Weights of a small GPT-style language model, trained from scratch on English Wikipedia.
Size: 8 layers, width 512, 4 heads of 128, MLP 1344 SwiGLU, vocabulary 8192.
Architecture: RMSNorm before each block, rotary positions, no biases in attention or MLP, capped logits.
Training: a variant of Muon for these matrices, 9498 steps.
MLP neurons of a small language model. Each row is named by its layer, matrix (gate and up: input weights) and neuron, and shows model dimensions 341-511. Each number is 128 + 24 x the weight over its row's rms, rounded and kept within 0 to 255. Numbers have three digits each. A neuron's up and down rows have the sign that makes its largest values positive.
A block is one neuron, or neurons of one layer that tend to fire together. After each block is what it responds to, as a language model described it from the Wikipedia text at the highest values.

L2.gate57:135123126191119131145103115133122103144109102186108132132155120093120143145095171074122110152117089136159115101140172137155150159139089131109163144109117172129165102145139151098117131121136124163092147080121097101193139154133123107174159124081112113094102068181065139153155115140132131151168146147147119116097129106122143145096134117071160099130133141145149144176116120120145141126124084150119134114124127130181162126151088128113144101130136149120114139121093121112179134152150130152073133099148116127121163086089
L2.up57:169116161144144148119134169118103116118137131137133180137072117112109132135164108127163134127161131158170132100117089195175151132130145122126129158164113130138143122144123104148112115127110113150096137107149139117169099137085140120118137106137121091134156146084082163078136109171136146111148146118137148123126121112173145153152094115099133124130136159107143160102094135162126124088101140116125174154137165114129118101209130121112142147148160146132157119090114130119127106142139124158142099131144108140096132100120
L2.gate250:134119106141120086120102110108113153137130138137106140097141111138120146175089099116096139108120092157121145144166132117155089118136150146129087123141161129165144137127124125110107123115121115109160128180128123154101117124157150132171142087128155131136107135116095152136139141087135114146139128125142147109086136144129089130106099132182144144095133116126141142100138124125117177100151116118155144118125139142089154131115112101105109150111171165104164153114099086137148117111124108119128148145171099130100161117072
L2.up250:100105142115140129153101125089158146092165124115139136125098123125100102164182099091157124116179143110169090147178130095138152130116103104081119148158114142126139135150116163141140125171148144114123133118125150100104123139140151177080110153120127140133102181131105124162116138102151142164169137104121152121139146125143138153156135150093100134094128158119161112134142119122128100155099140182109118122105083110086069186125128110086120122130087154161121142121096145088170129156121154149102154110146154124132142147132
L2.gate279:189119117137145089142138074107155124102163110154148115113134130123105127118076159101136086144102119132125143120127153116125082154140146147137101117146156099140119121190116147099082124125100162174095100160127160137081131123120111121116139122144186160092134137143115113106166155159194141123111128137133106105153099149106131130094138123129137106123117146169084140147134131135116171174147171195103110140101145120121144166089129133123140161132128144155119159213137129131153106123165179129127133114184111196141114087161
L2.up279:115082142174141128089122133123122156133115131104154102126118150126156144111106118080103117143159122111161102111189120094095167123144141122146125173086106104119097117120126122113113114127109094137144143111079092139188149123137136155182084119104144151094138139137145145127126131143116152099127085134139092139127143098111147088127122119115097162102143175130168102154138150139121123108156153088126163148145128135137115096157115120122099120135156141128151166099128105105113179120108127121120112115103159115142129144119
L2.gate1132:124146100159108105110100103095160127131152143137157113143156134155119111136176097121182156126095147142108101098151079125164152112099143123119093128112120122137132156121135139120134122142110109079130104131168138164139105106132163120122105137176153105117131140149102086140170146117172092106195108100141122175116170147140170128097109139143157091152146166135144146099143189101127139180120119132131117105162127123110132162128120115091154148103103161134127154123123129082137110150121138136134130123159159132119155087087
L2.up1132:170105113152105150084090107162118132133095135153131115124122140171127103105110105095138093141109149132120111149131130129133161122178132131114113138182126164189120137175156091125157107144090129138159126140152139126111119164092137105119121117121161132127121171143127128136084177122157115183147111130087142155128121084095139141129082150105114132130087153081092150123155156091126154197147140114148118155144130130148125124122135144146130152132162153119115122131086180112067124129169136135149131135163148133105130108096
Description: Clause boundary after complete clause. Semicolons, and clause-joining "and", commas and "but" that follow a complete independent clause in narrative prose, e.g. "years; several", "Brewer, and participated".

L4.gate182:104111163166159116149108130143120126114152137134148133161108132130070126113102131156134156106088133124114138112106124111142139140103133119143160113092119101123173101123114146133119114129111152074146116161091132133110125139117082151102136186099177108113133086168133113114139140079103099087130082164099153129141128109150120096160111115107091114122120154124124171092150111106140105120143103124109149117163131142107165156130088161115114129103123115134094084119127122137158158126120165113120117111129097149153107166092
L4.up182:101138180110172117134138165117114122163107140124126134134141191132101125134105149183129102067092153139087141124147134096155102157107124131112128150173116118101135144107100124111143118157156154130180159159118142125130189099083122131113083108148142125127134177146085118140101161127104120140103071095143129100122119140126124087144104145085143152156138140170131167116127146078125160110155128107089105098171125142098141084153119108089106145168125137117138155143119138166109144103141118082127155081172114102152117109108
L4.gate502:107128136167126110151151086155157127106128121140092106109129115098117110098071095139112093086156166149140103162139139122096146167093124130101129110143158116157099113048112152113106099121183102070133103128145144123105148114154111127144147108139113151159134186138067126117114164097107078142076119098112118093117155123106109123114149145152149086173076096162104115145179151112097149138132104159146148133131129120145111140162111167129140144130124127087142162130162147103178082106138153118115102139130148089147098164116
L4.up502:132142127170141124125140132153137116109110113089127118103133119138141100124138119160168134142134154106155134162144120129138160173162173175097107118139157113138107147125108135166116122097099123075099115105116156116142151117136108123103175149134109149128135133138122130122153137159157097148135126116128116122163160095104117093120100118129159120161140130080151109148151122115124152136112143149142157133063125113112124121187089147079093125138153180117141100076156156104110146096170153110122114093118122152122113122141
L4.gate702:130099120121145086128140102146164124060092128148119158127105124122125132099132124136104115089104151104115121103157132110128116116131132167122113090111145119104145109102094113186134150158142127105152119137129136146095156121140118092131107143089165075108081127140086139149109128104126137150155150118096130132133128078152137108144134166114139166062145186099155125122169156129124130165133128137140144116123127144108142159128129110151135138129139110136107181136094159121128092129150155106120141142102143098158106103133
L4.up702:082117105141113160138078140126143148111127133130107111148113136115099147154100142100129100113154129140135114099145070119138126123166129124150130103171125066085160145150103096134128147124138164142146105149147167133100149143147076116109088129150107107131159127130134131160152107112150108109139128161095106142133119109140156165093111134080138141114115174134101109123111110128118138147100079141120154089132112140096104132144115141102153141141128173143144151131162118093143140113124111146114137097154113150147092135138
L4.gate953:119101093105159147152087134171121133081138136156124149104135113095125183118102129153115142147136125111128124107115107142099135113131159156113105115146117119114088159143152107125124088116137144110121098111139091139105158141102118184142120123124182097064107107149119172106092132133136105160174115131146152108141115124135123101100128108124148134137158117090124181167134127111155127153106105115085128144106162087127120144119100125130148108125130123108105134140113146112113071195166156115113161133093119118100137102120
L4.up953:148168123156111161140089122169111112083154138137162155141157097117107147111124146176112136135158130068157135160152170117073132119118166159110155114105111111079170121124135107145130104103097102114078124127142132183124139156185128179189155124118167099149110109109158178160128135122147140120134132129126152145129159148141101115128137148121114145148159144102155119161121176119154135176075132113103105148081100114103113150131136119165176122124152162134095135137130128116100115181126128140151118102142115097123106102113
L4.gate1007:156150098154149143125166153093111132125130159163167141146111052091081141156114120117127109098142114096153099112090078126108173100085124160124165140151148126133093153140076090162148178162147181072119102160154142151129101145125135139095113111127163089077150139131122142099129133140171149113137114117156144152148122133137147088135137161094117121126121129109102139148157141115102116129152122099129089101135133139165107159153118065157150142109129144125112143147110113103165134098129139080130130149148100119142139109132
L4.up1007:130145146105133093156113148142150113128168152116138141091137152124158126110119107170140135116172109094181131100140141081145137126149132158147139103131146121089138148129131145130165175166089152097099116098115192105143151122159097108155099119156153098122156198135167121153137170112113130101132088181136141138149120132142140101145129125117183168131109121119119135110122101092120082146074138146160134102119151136117198181101150133149161114152114136122136194167110114124096092120107144128138166139128148138115146104148
L4.gate1229:124132181144168125095123112154116115148153091149129133125076100129170115134145132151147104128086137134154178144141107120099116141125139106101110151136176141118122145113113107169105146153144109138100114156132134154123167130126109090150135138132076129093123150113138115089171172128128111141137154143117105097097120158133141129111129145145134093144146179114153144206135098160132097161134118080120134121132119098186122130139150119116084149156107100159070173137123131133086136172135159142109120106125130137117100163090
L4.up1229:146095141079063143175107140174133150130146140118114121150120121147060146103114146133155134127114135132117106178104116137080165122131161127129145085107120155136107129140108211129098137151148150107154096088137111112107141122129121121159154154110125125130135137112070130111124127138125153136115123169133125138090175134130096124087130109101158139116139112166133158143120120111122107138151123116103123169106074147118128169112143082150142141118106104122144094113120107121149099153120124091157124134156182154135080121134
L4.gate1245:167141153144127123115154163149131107136092103115111092147103026161111127099148152115136155097149117095106094113187132094087097101146123152139160089095123072108123069111137119097098099136141131132094121114156094104101136149133153137182126153163147103128116169137104156137148151148159138184115138109150076081115162152142136155119158135105136148126137154126131111161151107138152124140112087153103165098139198136128119117111121068116111124108105125140101156091048100132115111143146129093160058081090122098164133084092
L4.up1245:110126144111121145106129110094188069148092104118156119115104034136159184123106139172131088148125169112131068119148081079177144114148100133114152117117128112158135109146145130135151128166122111125141122107126113155147109124116133134158142134126140110100137102115105138148132118139131112151148144161086145118065149129149162116136105125123131124147098133157126125162104127107091143132102128140113150088166104123179124088128099107077095140111134142101132128122131144146108068128121168087105130129083149121167103112115
L4.gate1315:161138143103146135116128144143157121097159108128151098132168141117118137126130127155106136069156120110150166103125129131105170116120143127133129151101156115120108090157104150130142155155121135098150084138121159172145190129165115121133128142149126145154141125151105138101125162134135056139148096071116100136133117169124136103124121107114148118146142131113128111102140141092180123113120165153144190140156103171151082138102127082159167100076141122097127127163173150123157119143150104132177155134117113122145098127117
L4.up1315:135137125119150125171149127159183097096147104132135109131090103144135108131124123127131144105116127088121133137123135041073096104141132120143127090114158138143108136126154135134117144167124144107087161151143163122122117118135108109134103108114110096172132142141128113139145174143106092109157135095134148075113127122095144063089131138109127116163177160080132106172129144170125142142125168100141147109105132155089106084133111135100116146125111139088145127110136154124099086119124161107137089145141144110115111117157
Description: The word "as". The token "as", mostly as a standalone word (as part of, as well as, described him as) but also as a word-initial piece (asteroid, ascending); occasionally is, are, of.

L2.gate228:135104081069160092113077159135120114147137128087106149157157123149146093095139150111141142157145156139089115125178108122166140112155139111125143111104124141173107126122119134123092121107108164102097089122094129152163129128122138126141140152111107173075149124113111138149098154105119176115145139090139101074179095138168142124100066132113138102128115174117080141123061115147157182076123141099122176119178141139126178149091101160128099147078154156120166139130164097188088113144118104132118163136112117149129099136122
L2.up228:081200094131135148109132127148139118100166090118128168121097123116120113130158105101137137117079127158156135136166174161132125085125166168134177142150140146157120090116114144196098103116120119157141088080105093137158134118118114137145113166107128096157100124118158163167085146131129158126119138119127163130150171118117150152187152101115101152146146154145120145140126153072145109136140100139117109135134159186135146143106098100106112084123132111139121128126152157129096141106120160111158130123110074133101090138130
L2.gate376:158140108123096117158147137146111122107103117109098104086125139154155084151141112168124092103136117125134105102111130089131111159107131134158154156105089130142165081086162110153107131091150162153098141117091085180115107115163142132098135094155120114140100149117120078099167131124178134112095150180115095101110107197133135113123146133107116145142150130116132139089112108103153093114127094124121164153128099120123140104123136167114094151130108144148147138134117130128085136200102107145088129124127077161115129147079
L2.up376:134145119094127104090113107126127098118126121108144119158179119141157133134160180098113109127121097151151141129106102116077073133122156164130173093145111175109142098106127085142142123149088087116106071174138145126113139148131124164113161134123155174106147127121127148110127116114149091126147111128102092150143146119156121129139111133107120111100103150099127154194147126112162143173109085111158135125125115147130079148103151138143118144110134134128124093121117157152113133113121106118058164131094136117081096129122
L2.gate820:133132159141125141143131122132139120157123131104097108131155127085134150138154143119105167108108087096152118096076162102111102118154148127105146143090131132168082174105165139143094120126129126121112145099109165116125130111068123116101093101123104070144092132143104141171119116130129125157121135131079075110129154138155138133124144132146158096069108076155142175122106173122125113126143115154150148133098131131113093131150161137074132111087136178095109081114096086146147142109093150137158138126118119103148151116103
L2.up820:127142099149110127146120113115143081109113145123121104130142161175144157141159083103099096152129160101158099146147104181106119128148141111115149163179130137198072123088124075145089160118145125126076139118121109139147141131101087129163115142107094137127110076095074115121089113108138146116128128079104104130111114104108133159106156110138164109138150122110095115108136161084114121123102150123166103161114127140112086142118149137140158149155143093127106127146144136135113130111175130105093103119127166106121110094092
L2.gate1005:152147144111123092124101095117137103091113104127111107110135131160115128107101124133151104120101121122162119101124091132103111101144126131115161169147122132143173169113183142131101144133099103094063143144159129141168136120129103112108105101124111120113073125153159127102115123155130109123095103102150126066141130106129115170127106123110180136187113122115125123203094161117135155102105093157101144136119137123148161120139156118119140154105112132119103116118125129153101166114139159165083191123097104143145096138119
L2.up1005:108113130115136118131114081099134083139098140139125120134146119118103139109137123125134132072135096180140150143137172142102107150160141126130139160148191125088185167130122091134124153127121150152096158104120144164123119114081157133172139125147146093135153127120113137126145114178134139185146160133118116140128091103154139086135114133131151138150139128114105101125125135123126111113120149140145164151123126195147155126131090115107107087134171148107126169134155113095122131124091160134160164111140104093107113128079
Description: Word-final name fragments. Last subword piece finishing a split word, mostly personal names and surnames in lists or tables, e.g. Roosevel-t, Har-old, Olms-ted, Bra-nt.

L4.gate67:106127125158103135100163145158122110107131151121149136119111122140178139107075155137128105169128096105092041148145103156133160150148134098165119148150131122117111099132112160125132110137111136116118143142101133135192115146098157135188142163122106150111073126126144139131132181117166137162143138098148119098136128157117081140140153123099094154129136149195134111182127130102143117088104072186153137134112171121174122111140105135163102120157115145108120140129131110130126118142144128122106090143127113128171135139062
L4.up67:168097108133091152104113130122110118153119133141149113125133105105155130161108143129093121155128098130144067160090140135150119177105177143142112121138147083081130106132129110138119129092127163132111166164124100135096101077115129132180141133129117089124107113154115117105101149113127150162142120161129172146106165094137136148141145137145105169166146114171103158148102160146156158128105102084111136137123121140183117124144089113086183138121149140117121159154148114107143123131116074138155170124085117146100118124106
L4.gate121:095143118159095149145118107128123085114179145118095099153118146123144150152082124140130150088119172107136123143139108089090153124103144137091121119144125142088113133134104117111168115124133125125130139113109143112155178102135136176117138106174097167134128191111132130133153136181113138162146119129121124132163162159172103142121152156123123140150139149115122094148130138155177099103139153152137089122116108131177091176150095124111137157048151158133156139128140100110160134096118096120119101111120130134102124120133
L4.up121:175143134150081129135148151168124125179093126098109123111125147155156105146113108131155171106142112122121107131100177147121139084100100134203103115152121133159112120141141149152166134131120163160134151142120085159105147144137117114160127116138149143163104149142112138148130116127120128105132157139143126126109120102114131144138149128106134164123124083151116122096102155105150100174099068094111136127152141127118132150150113185127140116138139089176113103109149100121103138140130116134142085126148128098123118135101
L4.gate582:128122142128111097121149145094145094127160140116096124125119139137137119107124112138148156135140101118162076094107105126152103123178099112106145138130131125129123111087119092133140113109150152156066098121141132108130105146117139117130137132141119090103124128096114136123129106201111103169162122135159137154147129100154115153119116095113113112119107088097131089118078107154109106104124116142082138121098134142133103128122146166133113152125127146137185116105176149128096136116138077115152119146147151088109117136071
L4.up582:119164082131166128141151121102114092104137100088128090104147141137134172117140120137077126159141115130150120086103129119146122109129134104152137117100107114155103116107134110135109130126149153153123131124140074142121116140101102133126170097104124154138113134126103128128099122114162108166139126143150136182139104104110116091153128154065130133154127130084166113100142173117108131150102096132150121145126139117155114099076102092111117148100162099125171119157100153090103117170165109122123095169113152122112118090115
L4.gate683:189113128160154101143125161150121111123167145142118179147125134139163113087177114153137150136125132126109101141107155158173133160155142153077140123149142090113145165171086146134152069144164121116104108110138131134140150111154129093138128154128119145129119161193126114094146095186136117175149104132133116125139114152169146126124135077115081117125124124184101153118142148125128075155115112156164097100133140154112083107096160084142126135072149141142145097096109112119076126107124146142073144123136123084089120127117
L4.up683:096103131133128148109168103161100153127159147098117128125122130137183174128117150127127077169097093163143108126088110118150115115122125135153130109145117172137136133109127140139108091139135101139131108108133150127151147169134140177167180146129097146103099120101148150157130139102140112134146112120140136136144113127145106150127110168096116115097119139124123149166087105154162121158137074137087125097099167138173147135061072167088121140132113163144130167189159147124144146154097100073140158132130155130135087121132
L4.gate684:108153143127133139116076138105129102112106113130120084113150121145164135091137114088130157159163146147106136144145113161168118097147125115131097118120127174151134145138129085146132139130136128161085125071115136083103126114167124163121136141130117134096135102126149151162146080091081151141145128099141157157137123130136175105104111120139121117094096100147100101110146138143125114137107153126087104130109095112146194105145093114098089147150145139130150112109123154129155145155147127065142167107087125109162123068127
L4.up684:103151108142175105109136130106098080128117113112090106139134096174156133109145120085133131182101093148100110149122084118125134106098154107156159175120139112129120149135111164146135105156145118151100165106113128139116124115111123129155091131154137091132095081083106144135118109125131151155153132137138134140092140146087122102144117147080091122150127149119155112138138134087118144101116132130114115144121098094158114078110137145133108198110126149149099144116127136116143110158093125159124109095150177104139106078134
L4.gate1000:150110127151118121101179165106142108132126118126118117114131129136151107117098120137114133147150146110109131167111130149141116159127128077105135156156112143113158091111124110131134124106139162206154141147123128144123140074110188126106143155087129068147129107134093163137091152124116142166145136150127161150143116054120090133134104093097110145130172128123090056154135161138123114128096125097106148143163172136147117095085152134134132140126151142089141153105080174095077153125147137121138106121112121125128117108119
L4.up1000:139095092134119104130134141092156124171132131178149092128179113119146126117131147138084087129152169103074113139145131100103119136153170109119130122186132151083129137111115121150115151125094113113158089135152170150087123132097167140153110136091161143132144115107063125125089126116122142142128152140086115190149107137153102112101070141137119145134153132107138140108136144151131119145102122117134149145104176105133068113120130106110077127165149117124178146110072131116095132141114117116160141151083119170121134113154
L4.gate1213:100171130169116162129167177128113119129176179121132138135131148164146142155048119133106114085110101122103120132118085117131103114100154118100119126171091075175131112165120122103108136115084115153113131128101125146113121129123151115107140159130130157121118111130134136138121125123106105193153101157134135148103131105145155108142134121090156176126161103134134158127157117144123107102105122123139105137133096113139099087120137131101117156125137118117138141131114149158143116168143124131106146105119109126143079112141
L4.up1213:132136109141144138106167142135113119111203121163150149094122093105158109101097122126105115118109140163165139137137137141130144103171125126148142095098148131131151146119153101157093133124117092139101137114144096160136129097088179153132132130112157140134136122159136165110132154096076105121138128107118127194104117100139128138123148066111107103121119113163140143148084147091127143150088121160110122123136105126136117147119102140214117138123137143138094130132074149117138155147071085147103104108113157122163118139125
L4.gate1247:122130092137145159115185152130127116167153189125120124146102117099179153157157135147099168143105099158160126122136103169135147127172152155133116128131140113131121133097111096162169134121148124103120088161156156089153112139108163130122155117134154139153105163129121101122167130141061103146109125189161191155174154093111149141151139139138106119155133108111101160119108146140139065138104109135143159146162108118151132104135135124136117190142148094163143136103119134161129146161177124129119153111103083112113103090140
L4.up1247:147155134117118104096128165132133138120159104095158122085140151155079082108098176141138166121093128157115117165149104151151130164106154116144120102083174114104123138094102127108144137151081095116117163106161162122124135110143112150169162166133143109146093140097117130102142119150137081108129167117114131114143134107099139147122211098108138124149129168137131138125109138100124049142151112147143131119125109086129132113154126078153131105122127137130181140124067153101099133102127121132135131115150102091186132124088
Description: Surname-ending subword pieces. Final word piece of a multi-token proper name, usually a surname opening a biography sentence before "was" or "(": Ulliot-t, Rign-ey, Griff-in, Amtra-k.